config = dict(
    n_layer=21,
    norm_place='pre',
    rope_fraction=0.75,
    attn_scale=0.125,
    init_std_up=0.0289,
    init_std_down=0.0,
    weight_decay=0.073,
    schedule='wsd',
    dataset='wikipedia_en',
)
MLP neurons of a small language model. Each row is named by its layer, matrix (gate and up: input weights) and neuron, and shows model dimensions 64-159. Each number is 128 + 24 x the weight over its row's rms, rounded and kept within 0 to 255. Numbers have three digits each. A neuron's up and down rows have the sign that makes its largest values positive.
A block is one neuron, or neurons of one layer that tend to fire together. After each block is what it responds to, as a language model described it from the Wikipedia text at the highest values.

L5.gate664:122148145054112101124135123142156094165127092136111116128120118153131164113143163124138123095123130106178122144137120111166108131178193132116136165103145106153111100136143139148126130138151114099112122107174118151150131121105103072135099125157102128148120109134127138118114123096073176112
L5.up664:107131168121123138090152137115117105138151140119064148104185126149126109130104088119116157133090136127124125130109107145109138076132139129112176115122115159123134142120102119086137146118130139099103107121155121123101110159131138131139126162132136112109095111139128122132169108170126107120
L5.gate1063:147108164103113103143151112122124099110135130142110149127106126095119156126145150150119118126121139152152138153164116107130087058164170093120091144146149098148113117119176133130124107090101117122150116125192139135164120146133110107142124142114092157125141120164174115149180114142172139111
L5.up1063:108128140120107119128154103135100124094109136121101163111091156115123111081149157179150100112137143137091144129166119118129078092149148137128105125112170126140067167112109128152118138127088133114127127084158153141162162121116110111107115133134105168167146130169130183157116147136149139153
L5.gate1109:147107159110101140079130166127128074134134127134114113111118130107142135098142161121106152109120160102170153161116116151141113071131160124176123105135159105135147111123165142139111142112136132085112137101183127121116090123107114099111134145143125097127125139110110119133186131140116159114
L5.up1109:118159120147135114120117140101119121156125127163153127096170113143106123147109140098166135119134134111117123173126133183136112149123137130149126145106123161134142120161079128134150114157133104099085117097146124114080136125102108140091121131177115099127114124110062151145144173143127141126
L5.gate1234:132125099146123136099118089134104142135141103144108162127162143128123124121136143105111118097144110095138140120115173124138099111163169139164173153089132148180113092154098104165140105136122171132109116102184170131116120116129151141062108130163135151141106138157142121168112141106133132117
L5.up1234:114130192153111118081124112066109106108147134127122183132150146122128109153103071164136117107163149084158078145113119114130134101145089123134139130146129123171127116160106098132133170082101135125155126132124126118151138143100134131073133138111100109142143080178094146099137136114130143123
L5.gate1249:111071173073111135088143108137085072100102122152117139128124121142151110155101099118095161126124120116165143136096096138117121082121122118136130099142125151126119129159140122129192145071120125138131128150158124130140134144133160101173167134121140086121147111163155126091134126105117091091
L5.up1249:103141148105120124110113153124124140168130140166114154114075114181126135117166126123166142107131135132139108151133113157141137126180170118175104178124102101113146090108120145132132126132137142124118141106106169104155129136115115152074105124134109160149139117169143143160136118134140138141
L5.gate1353:110141139117177124164131119123124132112113144155108127114087121151108139114124104112140142117162140113146152137147139121116173115143124146165113103120155111187119086108142171137149119122126134185125134115156136116167131148147159132136116120117150114111098137106158117107195141103089150162
L5.up1353:088127117151127139118114115132097157063161154114067141129113150183111143154137094123173130138108160139101126129098153138191164158176145133144138122162110139107094139145145117144158123134117092106103125137165118091176130161145148168119139160102112118114159140114145112100133153121127125146
L5.gate1491:117129168125100086091117125143097108114144117141161114095155099116145104157122115096144109168150113160121139118138115122197117132157105132147113135144135122160114125161135132089122149106084120129147145190158141117135119129104143112162131151106095093101150087141135144100147118129069102085
L5.up1491:137159113123125123117131135152115126095120129101126096129114135174128145087139126092152124124124150114158149136179109154127102106152163143193129155131097131125121105099112157148120129140149153149109081104164108125156097134119124129100117147132129121120093134154143138106131137111116152129
L5.gate1568:130120134112149122123135088106115107120144138167135141093129123123110096114114165097127136153112123146120153128156118143127131111151107102136129116147153099104122090149156142101110134134094117160104160149130178112186117152142162097126120127147132092128109101131123184116177173104121158122
L5.up1568:167124121119099163124151099156095101150147131149131133160094126121123142132118131122140077116100163085168090135169115125125102094155167137182137155134084086125140116153151092150149106120122127128077074094152097124115129123125093141129153130142116098079120145150141108150123110120108136100
Responds to: Second piece after capital

L10.gate125:137182127119119117118127109122128120144109104136135125140113101187130114107114155115107101117158106144134112147126127108143117156132136116126138179146160079117148115135117139115115140143129185184155180143137089116120116124150149110137119117146115119141137135150150137142149098157121092117
L10.up125:093152115120138128101156141125152142125116097143155118147123124173121131120075129143132114079118138154149115110171151190113124103154150126112139174121125121149122091144108091166123162147123121126121085134139129148116156149134147118146151103096163172128100131098096163132126146154163145119
L10.gate341:113099116123130085114082176128088086126164093077097123124133136134132126178139089131093127117127141105134103137131146130104118141142092167140138166121146156125140111128151128130085150139109136129130111067133145113171147148141132126110143130107128197140121130122134093109048135103131119116
L10.up341:124140118165154124101105112159064123162124100093179147099118104122119133103092105130120138114113127127157094125122145132138180152141092161132101138132126108160152155122202100119138170139133115109122128109113128108164088167117150143132093119185152139138098098093150142143095141109187132091
L10.gate407:144161169120151147127127160087096062093120158149134176140104102084148117082187096164131187127158132112169107159151118115141089143159114107115113112160148133144128173143203093134107120131120127094131108135161146141134121149094132103127132149133147112129133074158150137137136124143127142118
L10.up407:132123114118174139129130126123168156172184164182157112122125125148125119116107119116136129112102091136126074127127201108102125130157136193128137121102125100134071142115121116122111126143107115134111185124138123136086106137132099164149127086076098186142128091099128152128151125153132125120
L10.gate666:143147105107105101110128161127137124100134127120124137118125110124145123121159130148092188121119170124150117123120140128146122100154142095162125099135167159160129149114109131157160153134152107109145128096193078119121118127099117123151078129144108138187136104093094114093157092139125133150
L10.up666:143105140147086182139179121124142154153142107151117093137125150089113114108111140149109093133101127159136136138157155141166103147150102129130175102100112136108111127140132120124089128097113131177136110134119136146115139162110190140137184109102141134106139147114079135125128184156121104131
L10.gate943:122149161121124145123129099136105090087113154129159149115122146156141149130120140128121187123118156120161068116121113123126118142155131118105136115123113108104113108132142169117074107133140145132148156148137156134161119095117142130111133096090127099108140132092144105092168103175122148140
L10.up943:156104106146129107126127099096094112106133118120152107101109129141147094151119098167141146157164128145190116175114128119108129122151143139115147148102089114115141164129073160115111110110121140180138150160132135136108126138122077133139132112119118135123151110104114135170156095155173135127
L10.gate1243:178158104099168159113138100121138165151123131044101086114099139129131174085115125182117168104141163131080103139137156142174104117131093077164144102125113078125119123094085162124135160133149109126126094129139130162118106115131094104130169083157135151112150093108084124116199106141133099145
L10.up1243:122083153137126094063110078132157123135102126160145148099141112101142067126115106134141098129167075156138120141098121127108136141129123139140125110156132166149148084123139153137114097144130132165159124133156140125164156144137129109133119129135098101154085123110140163200136119115136078136
L10.gate1359:149112150116139140129117162125156144124123156114124099122171116108139129098108125173121135184105116098114135148102137106072110105128063095132102131154135160148115103125118088132101134100165159184134108118150159148168153135120112117117134162102153136157136157130095137162162120146131155126
L10.up1359:135096125160128113146116081139136131129122139149147181128152145148108132135086121107134125170094111124112146168129131130160152139120130091129096082137121140150144089151111145128065149118125159116108087143140087128062125081138097101109152128105154152128126173130113112082138099138141125116
L10.gate1384:165171107137092077144135139136125120104102151122110125130130121107137158113116137160131148142126108087148150127114165143113129112133067118168109130106143142150108095145093169134147137188121125142117118130159132119142130095124113144119138102131084159123124203148112102144181095168142126120
L10.up1384:164140153117106141119129177139125125147099157104134129124123133127135121163081140117116138085123127096127115152094144146090123153131124136137130138133068117166123091136147120089152141127115134151135134120142151123128073135127084153135111096112133158146107186068142137131139109133097118137
Responds to: Spatial/temporal prepositions

L12.gate1566:093158119090134147113127136165082146120157133138131084137090096117152087067118084145115140082132152086166101127123101127114142091140125132094094102143121125135134140035100114143164136118162081129142100127161130127120137112122135101159129103152113123148111116117129118154140140137129141131
L12.up1566:099139124137126131108125117126141093141114123091139122161172126145094103120098071078131153148113172123098144184100168144129124104127098123092144097110092149106050137153115129106141098156178108077127142078132160123089162127129138103165148111093168157111130137166125100140104183150113131122
Responds to: Mid-word name fragments

L10.gate96:126123139122128128084121137120174138131140138133144121137118121175136121147125113096115128130111143079129142140109070139145113095115168140159127138158120154163135135140129125084137124154154116118095118129120128164126108107127164133104072127152141149172094125132079132144181173143134140134
L10.up96:120110124140155123165123125130131125121126126150118100121120123113124101125169144110110158119124111098147135111112154134123079124131130121120087106132100178129110154109120137125114171135146139118118164167112168126142126089081181124106149095102127167162100125152108109127135121170154113094
L10.gate102:111116111100132122091146164110127122169168148164134114142104109098117115101139125120125168138103149108179093140140114113142123106149116109125076110183134160145141152091126107141120103110109108133109119101140123126150125117151134144157125102099131119145115135132130142119172137125156193121
L10.up102:086118134110128066157126143156119132115103153115141132177135096088128103107121092148143135091111122127165135080159117147122097123172162146064109124125114158100151125136156139123117098106118080101136118171115127141116157102130151086129142130124163158086101132115120116112118103139159131136
L10.gate176:111175172095145092162142133121140117114101149166152131106155124182154161159138116121072134129113109115131114140140180105133100170109166114134114095123106174117087159125093109117159145141095118141153149125131143169116109094093119127131069097127107096190132117178090110148115144150136112137
L10.up176:128161121106179091181127135127147126144120144157182124108135122181147144117150165118067143140109094116162129133159147126097083162115177141112159118150111154115110143106066117113165156132120117121113121134133101148141126076132154124141087122138102129137098085152133142161127158146112094145
L10.gate317:134091119124101138133131149172097131136142096142111095127172148112134117143135135132124119135109214123136162140120133142116145113160103156132139135111124155137107128115118118104134171130103084152129109142140120163096134159154144128181100142150144148190104095166087100099145136148118160154
L10.up317:123173175130120119140109136115186099101174144139159138086114134136116063133121102132121159132146116119123107101121177122071174113120144110137114106120103135144120105131116131125104138176157132157114109115133154108133124109176122109141097122109117126143103129114123153121132138186119114129
L10.gate402:112118132112106118103124135113156129117101176127114093090115144115130086143096080130112136115107136091120146122135168109116142099194154110108093129144127150136092087109111101129142073127152113169133107086118128121103136114143115081111132095144153162118165126179093121135111120157134124148
L10.up402:125127119135098135098133136120115114099162112137092120165153096180117125102131123123149163095124132144154165160161109159134130142126170130119169143137106173143137143118099105133137121146131117140131126139148115126149093138117122116138124182147146122145133127125143135110139165101095163150
L10.gate488:133158123132140121114126140115139094146114131154126139101139142114131139102154146101111123141122147139161108097102129151081082132191130100122096091111118152132113134145092109137150086131124124152127149088143156123157119182111136086117097155142127104147129103136066089075142128192135105151
L10.up488:087137123134100160149101087141094133137130111141149117146119103141129138148114119097134082149113138096112107097116152150124116073130109110119109145138117101139148088139165099141138123130144124084121144099153141125170111103159124104126115110134134140102128145112140159165094158146129151094
L10.gate1013:085144136109155138126123146118142079147141125138095172124156147131140157147125122128058134118093185114125167137112135126114136147124105140125103120128138142186127089102108113078119135101079106093086114098165139167125094131134114118134104131158153093125140107127089093144127134149125102118
L10.up1013:129141130133171110159133159090125152152124121116125158131147122136131145136123120149115125164127079116169113091096160151112121148096146129098127119166116165128133095149115120125123159175126135146111155149138112098101141100101108095133146054149099129101117133146107139129145144096104108114
L10.gate1067:129149160120130127117106119139163102167140160135107181095139171115129191076090125157104148146099140145128146137102124140122116146111146091108118123149131177098152131150107128133135096069118097147125124109123124123151121132134105082151130139139155117158129117159071142112136090141147114119
L10.up1067:076118126151153152132134152160138119156141125138145125120123142146135129107151118139136131114130152117126113087143137112083122100165099156160145071135129122122140116170095116147156127152137147165124122089118152127156162126105148148101140136118096171123112130126146112094126153156081157090
Responds to: Mid-name pieces and hyphens

L12.gate26:188118126129151157168083111088089099123146123137134104133100160133149118116153090141092157142124152154104102081113163091106142162161120100107126104103107121126103126096096103112142112136121157116128153088123178126076141102134118116142125155102133110146119086155070119136113066172140139095
L12.up26:097124117155152081168104133107097158149124117130111148151141148112120107098148092106129114162103129128124104146111125136133110121158141089161112151139118123160149086148166080139112181141095120142103152130149161115146087076108113147113163141114120157092118119122133129166129107100124156122
Responds to: Fixed-phrase prepositions

L5.gate14:198122139126149137151132164174147112126177095125115112085155114168156170136142109096145100101113141108123179081141100102138151117111096116143150067142116118149117106148093116118131117104162115104094120108137124122134112159117114139171157157146117154141120098156126096132163141158103129095
L5.up14:159154150106145120131144133150136116110139099125164153138176096134094113095116151090130173109079132177145115137163113144119127106152107137105141111135119130100120108126137153146089155126142118104093110101145139181112123138161186128185160146112111135133099167148142096146081135164109123152
L5.gate152:109162155111173108129122146098088092065133150113092120125082098125177118110145135121119136191116123107160118087087088127114112134122108149105128124137180107079133132134167136129158095101143108149122087111119147129153132099148131130127101157116127108126115095118117119115127108117131150139
L5.up152:132151130124162106126140143092119172098127085125143107137102130122089116131119129120146130122122154136159125135169140131092127134171174164133118159104152108135152136138125142128109132152134156105130120127135115114119138109120122143120110080169134131165150158109117121142144126122107078118
L5.gate153:136102121135151110156104162156145101132147114160152143127114140140107150117120121125131147073144146155101099144105159152170127135140122150094116119131131108140169119109139150128098140150126111117140126137115130099099112144094143128121122130130090134082143107165157157126097152133142173097
L5.up153:112128128125148142128107139157094092150155118149131158100133083118077156082139148067143132130143160170123104094129127154146152138144096112082159142156150101126127149070125095135122146090108087123126089165103109122142107136148083105090143172153139111090093129111142138154118143129134150143
L5.gate203:148135137119115155129115109138182133092095086091130131150150130146114138178152131140116185105155145125127142145125111132144117163155128145088147131151196088150162108113092138117140156094166128152139138118100148107123141131126115129108077149131137167126145083159170110119103095095146115151
L5.up203:128116129140170059117100128134127140121133140170164117108126100140187119141143126116124160132114127134106083097118144132148110124173159125134129077125138130120107130115126114141127120132093119132119150135145157112130135156064160158144130121097121137112116159150124125148149075170151124106
L5.gate231:158156110153113144110106130124161144112153115120127118122129178155102150108129134139146152075141154087158121104119123123172116129166132099106107141128097087172112106170134122070111138133115114183132126150112128139111105135114103122092082169117126135098115109126159120160142139171158114113
L5.up231:142144169158131141106124132109130090139131102130124166109146156108114160176146097102141154102163141118146100116131160139143127129061087143083141113119110100125140082140147129114161128125120132162131113118137115126109127109133135179119129140108091141099141111147120163134141110147123132123
L5.gate557:134176158151106149161131139157105104062106147147138134155145118155151135118093096099128135119135099106120136130102169143127170118114097127127143120147149135195128095116125143102136122076146146096141096101150132106135139115141110149080107140136147149110105116148115165175092151105130142138
L5.up557:114095132155206142136116129095138141112153149113124143162147130138133115117118141142164148096183130114139163078129132147150130144146085132094156144126139143136129090093139121118113146137142144168139116113095107148140124088132188108117122130090115153108136107127102117124081100159123116118
L5.gate977:142143139120127136093090107122183110111175090140163161120162123143167155133098155135088146129136116178104133117109130049108143126160147149139113128124138109116113086149070156095066134107143142080128120123125124120150115104109125081121123162089141108104133129124138163094138095119128150146
L5.up977:128116088143144117143104127141204141141110108164141126136180097123155087086114147108115143139132091143127108132120093127124116165130101116128128138119189136087132130149113110113099129106133105119125094152130151132168120153157100110171166112110156136120124143114124113158095163129177119173
L5.gate1350:172121119133144122138123132149154136102144134098130071153149134161142173082138125152109131133160127114122114164128131143113132153138141105095175100159116149149116161161090108134094148124123101104127158126132119118123126148104128142148110129133120165138134123133135112126121092126097100175
L5.up1350:104113151124161098144151120080112112112111161101075207110098124118152126115131094120131121108141148122101101125095103142129139126123151122162132124124127111178150133096129158125143107137134162178150123110149126121102103155124119124089156154105117135110154121136128131135131116098100128139
Responds to: Prepositions after participles